config.toml
head_dim = 128
vocab_size = 2048
norm_eps = 1e-06
rope_fraction = 0.25
parallel_block = true
init_std_up = 0.0425
init_std_down = 0.0425
lr_head = 0.00537
warmup_steps = 200
decay_fraction = 1.0
batch_tokens = 32768
steps = 5201
MLP neurons of a small language model. Each row is named by its layer, matrix (up: input weights) and neuron, and shows model dimensions 128-255. Each number is 50 + 12 x the weight over its row's rms, rounded and kept within 0 to 99.
After each neuron's rows, "fires after" lists the tokens most often just before its 100 highest values on Wikipedia text that the model never trained on. A number after a token or word is its count.

L9.up929:49 62 45 27 58 66 35 65 32 39 55 58 55 54 49 52 71 40 40 57 37 44 42 66 47 56 47 53 39 54 49 58 52 39 33 52 59 55 52 80 40 57 69 49 50 48 50 56 67 48 33 68 48 82 57 58 63 60 38 56 40 48 41 52 61 29 49 51 43 60 49 58 23 55 43 62 17 49 54 76 50 64 58 57 63 63 48 57 57 28 47 48 52 68 63 45 45 46 71 54 43 59 55 56 38 54 41 60 35 47 46 58 41 76 55 41 44 70 55 30 67 57 48 37 50 66 71 53
fires after: "19" 27, "18" 17, "20" 12, ":" 5

L9.up282:55 54 62 43 49 70 54 34 29 57 40 48 66 53 56 67 47 48 61 39 41 52 33 68 44 53 41 39 52 57 49 45 41 28 53 41 44 58 41 68 41 66 57 41 49 16 42 51 61 36 47 56 44 63 54 52 39 63 41 52 44 36 41 40 51 50 32 49 49 55 44 63 44 25 65 66 62 58 57 52 40 38 51 61 56 56 62 49 30 31 60 53 45 58 52 63 64 43 55 43 62 64 57 62 46 63 40 38 40 62 51 46 50 50 37 60 64 51 28 63 37 44 76 60 51 48 69 43
fires after: "19" 28, "20" 15, " int" 7, " the" 7, "th" 5, " " 5

L3.up235:40 57 37 69 55 58 36 40 68 53 49 40 56 65 57 37 76 47 67 59 48 42 51 47 45 42 31 49 45 63 49 41 48 75 52 45 64 65 53 36 53 65 51 27 36 60 68 54 50 33 59 33 63 54 30 45 45 60 46 39 31 52 50 20 48 44 56 50 61 38 44 41 24 46 37 42 71 44 25 59 81 44 61 51 59 44 44 58 46 50 56 40 49 41 66 61 33 51 55 49 49 55 18 71 50 60 68 39 56 54 55 66 30 38 41 48 39 37 51 74 58 45 29 73 52 65 54 45
fires after: " D" 17, " d" 9, " m" 8, "as" 7, " known" 5, "ert" 5

L3.up793:42 44 63 71 39 40 58 46 57 47 49 46 52 46 46 49 36 64 29 39 37 48 59 32 55 51 75 43 51 64 64 50 37 56 45 28 58 44 61 53 49 60 29 50 55 51 48 63 32 35 56 56 23 47 66 47 46 42 45 55 47 44 63 35 43 53 61 53 48 40 46 45 45 46 42 28 33 56 44 51 39 45 56 62 70 43 35 51 32 36 43 65 42 29 56 49 76 52 33 48 53 59 42 66 49 59 49 68 65 48 50 44 30 38 43 56 47 34 45 44 39 48 58 75 45 29 48 56
fires after: ")" 19, "-" 11, " D" 10, "ens" 6, " in" 6, " d" 4

L3.up451:43 64 53 58 29 37 63 57 55 53 55 56 68 43 59 29 38 55 42 53 55 64 62 56 50 48 36 52 62 52 61 38 65 50 31 81 44 35 47 35 72 46 41 46 48 39 35 35 64 47 43 22 39 53 25 53 54 42 30 57 37 61 54 48 44 32 37 37 43 49 37 42 30 49 59 67 60 65 54 43 74 41 36 59 72 55 65 51 57 37 64 41 32 55 51 53 40 41 54 66 54 45 58 67 50 63 64 58 58 45 41 50 35 68 38 44 36 37 41 59 30 54 85 32 52 45 69 51
fires after: "at" 15, " is" 11, " in" 8, " l" 7, " L" 6, " ext" 5

L8.up632:54 54 39 41 46 45 64 45 46 57 46 60 59 55 59 26 36 57 60 37 50 23 65 53 52 60 68 25 56 70 56 64 51 59 35 60 58 52 65 58 38 56 37 42 77 63 36 47 75 41 49 41 44 53 46 45 47 53 55 45 44 42 58 40 55 55 38 66 52 64 53 52 64 35 48 63 65 50 65 64 36 51 49 47 55 27 50 41 56 58 57 38 43 33 44 63 55 53 39 34 49 41 40 50 58 41 69 55 45 76 48 41 38 53 66 44 69 46 50 57 48 45 68 73 47 45 67 45
fires after: " the" 38, " a" 11, " c" 7, " C" 6

L3.up848:42 57 58 65 61 34 46 58 36 55 54 59 50 39 58 58 58 52 68 61 43 90 62 55 54 72 61 44 49 42 62 28 51 38 35 22 63 49 58 53 26 62 48 50 43 36 46 74 44 49 45 50 33 46 54 51 51 51 42 24 51 54 56 52 52 50 47 46 47 54 41 26 29 54 54 39 59 48 51 59 58 43 41 43 26 80 59 41 45 54 53 36 47 72 46 79 66 71 56 51 49 49 44 59 63 74 39 53 43 75 55 38 47 35 62 53 40 41 47 42 43 51 46 58 37 61 54 22
fires after: " the" 16, "on" 15, " s" 10, " L" 5, "stru" 5

L3.up266:48 50 64 65 64 59 49 47 65 49 65 35 39 46 48 49 36 36 37 61 54 54 54 39 41 79 57 30 37 28 57 63 64 64 74 34 54 55 44 50 47 41 50 52 50 41 62 53 53 50 54 69 33 44 59 41 58 47 40 52 30 63 39 37 56 70 39 33 63 51 46 51 27 59 43 60 64 67 55 47 39 34 37 58 63 37 66 50 38 47 59 26 29 46 54 55 50 54 54 45 52 46 30 38 46 59 73 47 64 43 49 67 40 60 46 29 48 58 55 43 40 47 59 49 52 54 52 71
fires after: "C" 23, " c" 16, " D" 5, " N" 5, " d" 5, " C" 4

L10.up796:46 48 42 38 39 39 57 61 58 24 62 69 53 54 65 49 38 43 75 47 55 30 59 58 52 50 26 28 47 43 80 53 42 66 56 51 58 43 48 42 26 36 49 34 38 60 56 57 58 49 52 46 62 33 36 48 58 53 42 56 46 64 56 53 53 75 52 54 22 47 55 51 45 71 72 57 35 44 38 59 61 51 58 53 41 39 63 53 33 55 54 69 29 39 63 43 54 56 32 39 62 69 59 55 32 41 68 26 62 57 61 53 48 55 32 47 50 49 68 32 35 78 48 41 79 45 55 58
fires after: " |" 14, " R" 10, "-" 9, " v" 8, " C" 6, " /" 5

L10.up644:53 36 67 37 37 31 50 58 63 66 62 59 53 45 33 54 58 54 59 60 43 32 46 75 56 45 58 41 67 52 62 40 65 46 55 47 49 55 26 67 37 35 34 24 41 54 66 60 44 60 58 55 69 45 72 43 56 35 56 34 46 35 68 55 41 49 50 60 46 55 48 32 44 58 46 56 47 59 63 44 29 65 51 61 54 47 57 51 43 35 51 78 37 42 64 53 51 43 41 48 55 51 50 05 30 55 51 46 53 45 36 57 54 67 35 43 69 53 54 49 38 44 40 39 45 38 41 55
fires after: "," 46, "4" 5, " |" 5

L3.up369:38 49 47 83 49 73 51 57 37 58 27 44 59 39 44 32 40 55 57 44 43 46 66 45 52 69 18 41 58 43 40 37 67 63 55 48 56 47 34 67 56 45 39 38 36 49 61 37 49 45 25 72 44 42 46 52 56 51 59 62 26 48 35 25 42 62 61 40 49 48 70 50 40 35 75 35 52 45 41 60 65 66 42 65 76 36 61 61 31 43 46 45 49 48 47 58 63 54 41 56 74 52 35 56 32 73 66 58 66 41 49 54 58 43 25 58 44 40 61 28 61 55 59 47 63 48 50 66
fires after: " D" 23, "D" 13, " d" 13, "d" 9, "-d" 6, "id" 4

L3.up29:62 54 52 37 64 39 65 51 35 49 64 41 43 57 30 61 58 69 64 39 39 47 56 58 55 61 43 52 57 42 42 51 75 49 51 45 50 48 55 52 32 50 42 44 66 47 53 58 32 50 35 38 54 49 40 50 43 44 28 46 40 48 42 45 42 27 51 60 50 67 46 40 67 47 39 58 80 62 64 62 54 21 32 45 46 65 47 34 52 27 38 46 44 43 36 52 33 29 25 24 50 60 55 39 34 64 67 61 75 42 64 40 66 53 59 37 39 63 48 55 74 59 66 59 66 45 51 35
fires after: " " 22, "," 11, " (" 10, " d" 7

L3.up1021:50 56 50 47 59 68 57 68 46 68 43 50 41 23 46 68 43 67 62 47 64 66 58 54 45 39 22 57 39 47 70 52 55 57 38 54 56 39 51 73 61 55 58 54 51 65 52 60 32 50 37 24 57 48 40 60 54 63 60 41 53 46 62 53 62 40 65 38 41 73 39 57 76 61 31 40 31 43 40 44 71 24 37 35 42 37 48 54 52 54 59 42 53 67 36 37 63 48 26 67 30 57 32 34 61 70 57 46 46 64 63 59 47 41 53 42 52 15 35 58 51 32 30 57 74 31 60 23
fires after: "," 35, " (" 23, " O" 8, " E" 4, "O" 4, "A" 4

L9.up18:67 53 51 56 58 56 50 19 41 46 47 46 49 27 54 39 38 66 59 54 64 37 43 33 54 48 70 43 62 57 64 66 36 34 72 39 38 39 09 58 46 66 36 46 42 23 48 66 51 66 54 40 47 56 42 36 60 44 38 32 40 66 71 29 62 41 45 47 33 49 50 43 45 46 40 42 30 63 55 56 47 34 48 52 85 55 39 52 51 60 55 69 45 53 46 36 38 46 35 68 60 47 48 39 64 64 74 64 43 59 49 53 69 78 30 56 57 58 52 46 28 53 49 52 44 31 71 43
fires after: " " 27, "," 13, " in" 12, "h" 7, ")" 4

L3.up703:62 43 46 59 53 60 73 59 42 62 50 42 54 45 53 71 54 61 66 46 49 58 60 52 45 58 34 48 35 37 54 54 39 55 42 48 51 50 54 35 64 40 53 44 33 56 28 51 38 48 46 46 46 58 17 22 54 28 42 46 36 57 44 52 35 33 27 37 45 42 49 47 63 36 73 52 66 61 65 45 34 47 34 60 52 60 54 71 69 32 61 61 56 71 46 40 60 52 55 55 51 72 66 62 67 52 27 33 47 48 51 40 45 48 50 41 51 40 61 55 36 39 43 18 41 41 47 52
fires after: " L" 14, " l" 11, " p" 10, " m" 8, " s" 7, " sp" 5

L10.up263:64 37 54 57 32 42 65 28 45 64 38 16 33 44 35 50 56 62 56 54 47 49 36 50 49 51 43 37 42 35 55 58 43 47 60 56 45 43 45 54 40 39 59 48 50 67 56 57 34 68 44 59 42 55 18 50 52 37 58 44 54 47 47 59 47 73 52 66 52 58 56 56 63 41 49 50 28 47 47 66 50 37 36 39 47 50 66 55 54 44 46 49 45 39 44 57 39 45 41 62 42 55 46 41 39 37 63 46 68 56 55 34 66 22 36 47 56 74 42 45 54 54 50 49 70 44 59 45
fires after: " " 26, " B" 11, " S" 8, " (" 8, " C" 7

L3.up978:58 59 66 36 34 63 49 59 63 40 43 43 34 73 55 36 36 53 42 52 42 65 51 43 60 46 37 42 64 63 48 49 50 71 49 64 49 59 47 32 32 42 47 42 59 43 46 54 73 54 40 47 69 28 42 50 45 48 62 43 36 46 59 09 48 52 56 32 46 40 51 44 46 35 42 37 81 60 31 51 71 48 63 32 59 23 41 69 39 23 49 40 53 78 50 42 47 67 44 45 38 63 41 49 59 62 55 66 62 67 56 66 49 56 57 58 40 54 52 55 43 45 38 35 59 66 35 71
fires after: " K" 29, " D" 17, "K" 11, " R" 6, " Z" 6, "D" 5

L8.up130:45 60 43 63 44 49 35 54 13 43 46 52 44 43 61 42 61 64 59 53 60 62 56 45 60 68 49 41 49 64 53 51 56 64 39 51 32 37 62 81 40 63 33 62 36 41 56 46 48 29 61 33 64 47 30 59 48 26 33 45 32 55 42 47 55 52 36 51 53 47 47 51 54 52 46 33 61 48 32 36 31 39 65 38 58 40 64 53 69 67 50 46 53 46 31 58 38 65 63 49 52 46 37 57 59 39 69 51 48 65 42 32 43 48 74 43 45 58 49 63 52 72 46 35 60 43 48 41
fires after: " the" 38, " a" 17, " I" 8, " an" 4

L6.up76:48 45 59 49 41 54 44 56 70 52 65 46 29 45 41 63 41 54 57 42 36 47 64 46 62 66 52 55 50 60 56 51 42 64 63 49 47 70 84 62 62 56 34 39 64 64 50 60 64 42 28 26 25 65 46 41 46 64 45 54 29 50 39 64 66 21 49 40 44 67 61 42 42 54 43 53 62 58 58 51 52 42 41 47 31 61 38 39 35 50 60 21 35 57 52 35 41 35 43 51 17 61 49 36 43 54 72 44 57 49 55 45 64 25 47 48 43 46 18 41 34 50 30 52 55 50 54 68
fires after: " E" 38, "E" 12, " O" 11, " D" 8

L10.up1015:56 61 42 54 69 46 51 48 57 57 49 48 76 61 43 41 27 34 68 46 74 48 42 61 67 75 76 66 44 59 51 47 63 59 54 78 35 41 44 27 67 56 61 36 71 42 54 50 28 40 54 63 48 54 64 38 53 37 28 41 50 48 40 64 46 64 62 44 42 56 55 53 40 46 70 62 47 46 54 41 65 63 33 35 58 41 67 36 67 35 18 62 36 34 66 52 63 40 44 44 57 49 45 42 71 43 35 34 51 37 33 49 49 42 43 64 47 48 64 49 40 62 56 60 34 22 49 69
fires after: " |" 18, " Total" 11, " Democrat" 11, "|" 6, " v" 6, "20" 5

L6.up27:48 65 42 42 25 61 57 65 54 64 44 41 58 65 57 49 40 37 54 54 35 69 57 52 32 37 63 43 59 57 44 45 43 57 56 51 36 53 41 50 57 58 57 40 79 48 36 60 66 65 48 43 54 53 40 43 53 39 50 68 62 51 60 52 52 35 65 47 46 51 51 64 60 55 37 27 46 53 54 36 32 57 60 68 67 67 59 54 40 33 60 49 42 38 38 63 56 30 38 43 33 33 49 49 45 48 39 41 37 52 32 57 29 51 59 53 63 34 29 40 40 37 64 30 51 70 39 62
fires after: "19" 16, "20" 13, " his" 6, " profess" 6, "ing" 5, " d" 4

L8.up294:28 69 52 51 40 81 64 45 48 49 55 49 59 31 45 47 48 54 56 38 42 69 57 83 31 51 61 34 51 42 50 45 60 39 61 45 52 78 39 48 52 69 65 58 57 40 67 39 36 41 35 23 56 67 29 40 65 51 59 40 37 67 47 60 74 60 55 47 50 52 46 56 46 27 31 67 34 44 60 45 48 53 38 47 58 62 47 40 70 54 40 41 47 59 38 66 55 36 41 47 53 42 31 65 57 54 48 44 45 40 45 33 25 52 51 63 78 40 52 37 57 56 71 50 40 38 66 58
fires after: "20" 24, "i" 18, "at" 11, "19" 10, "18" 7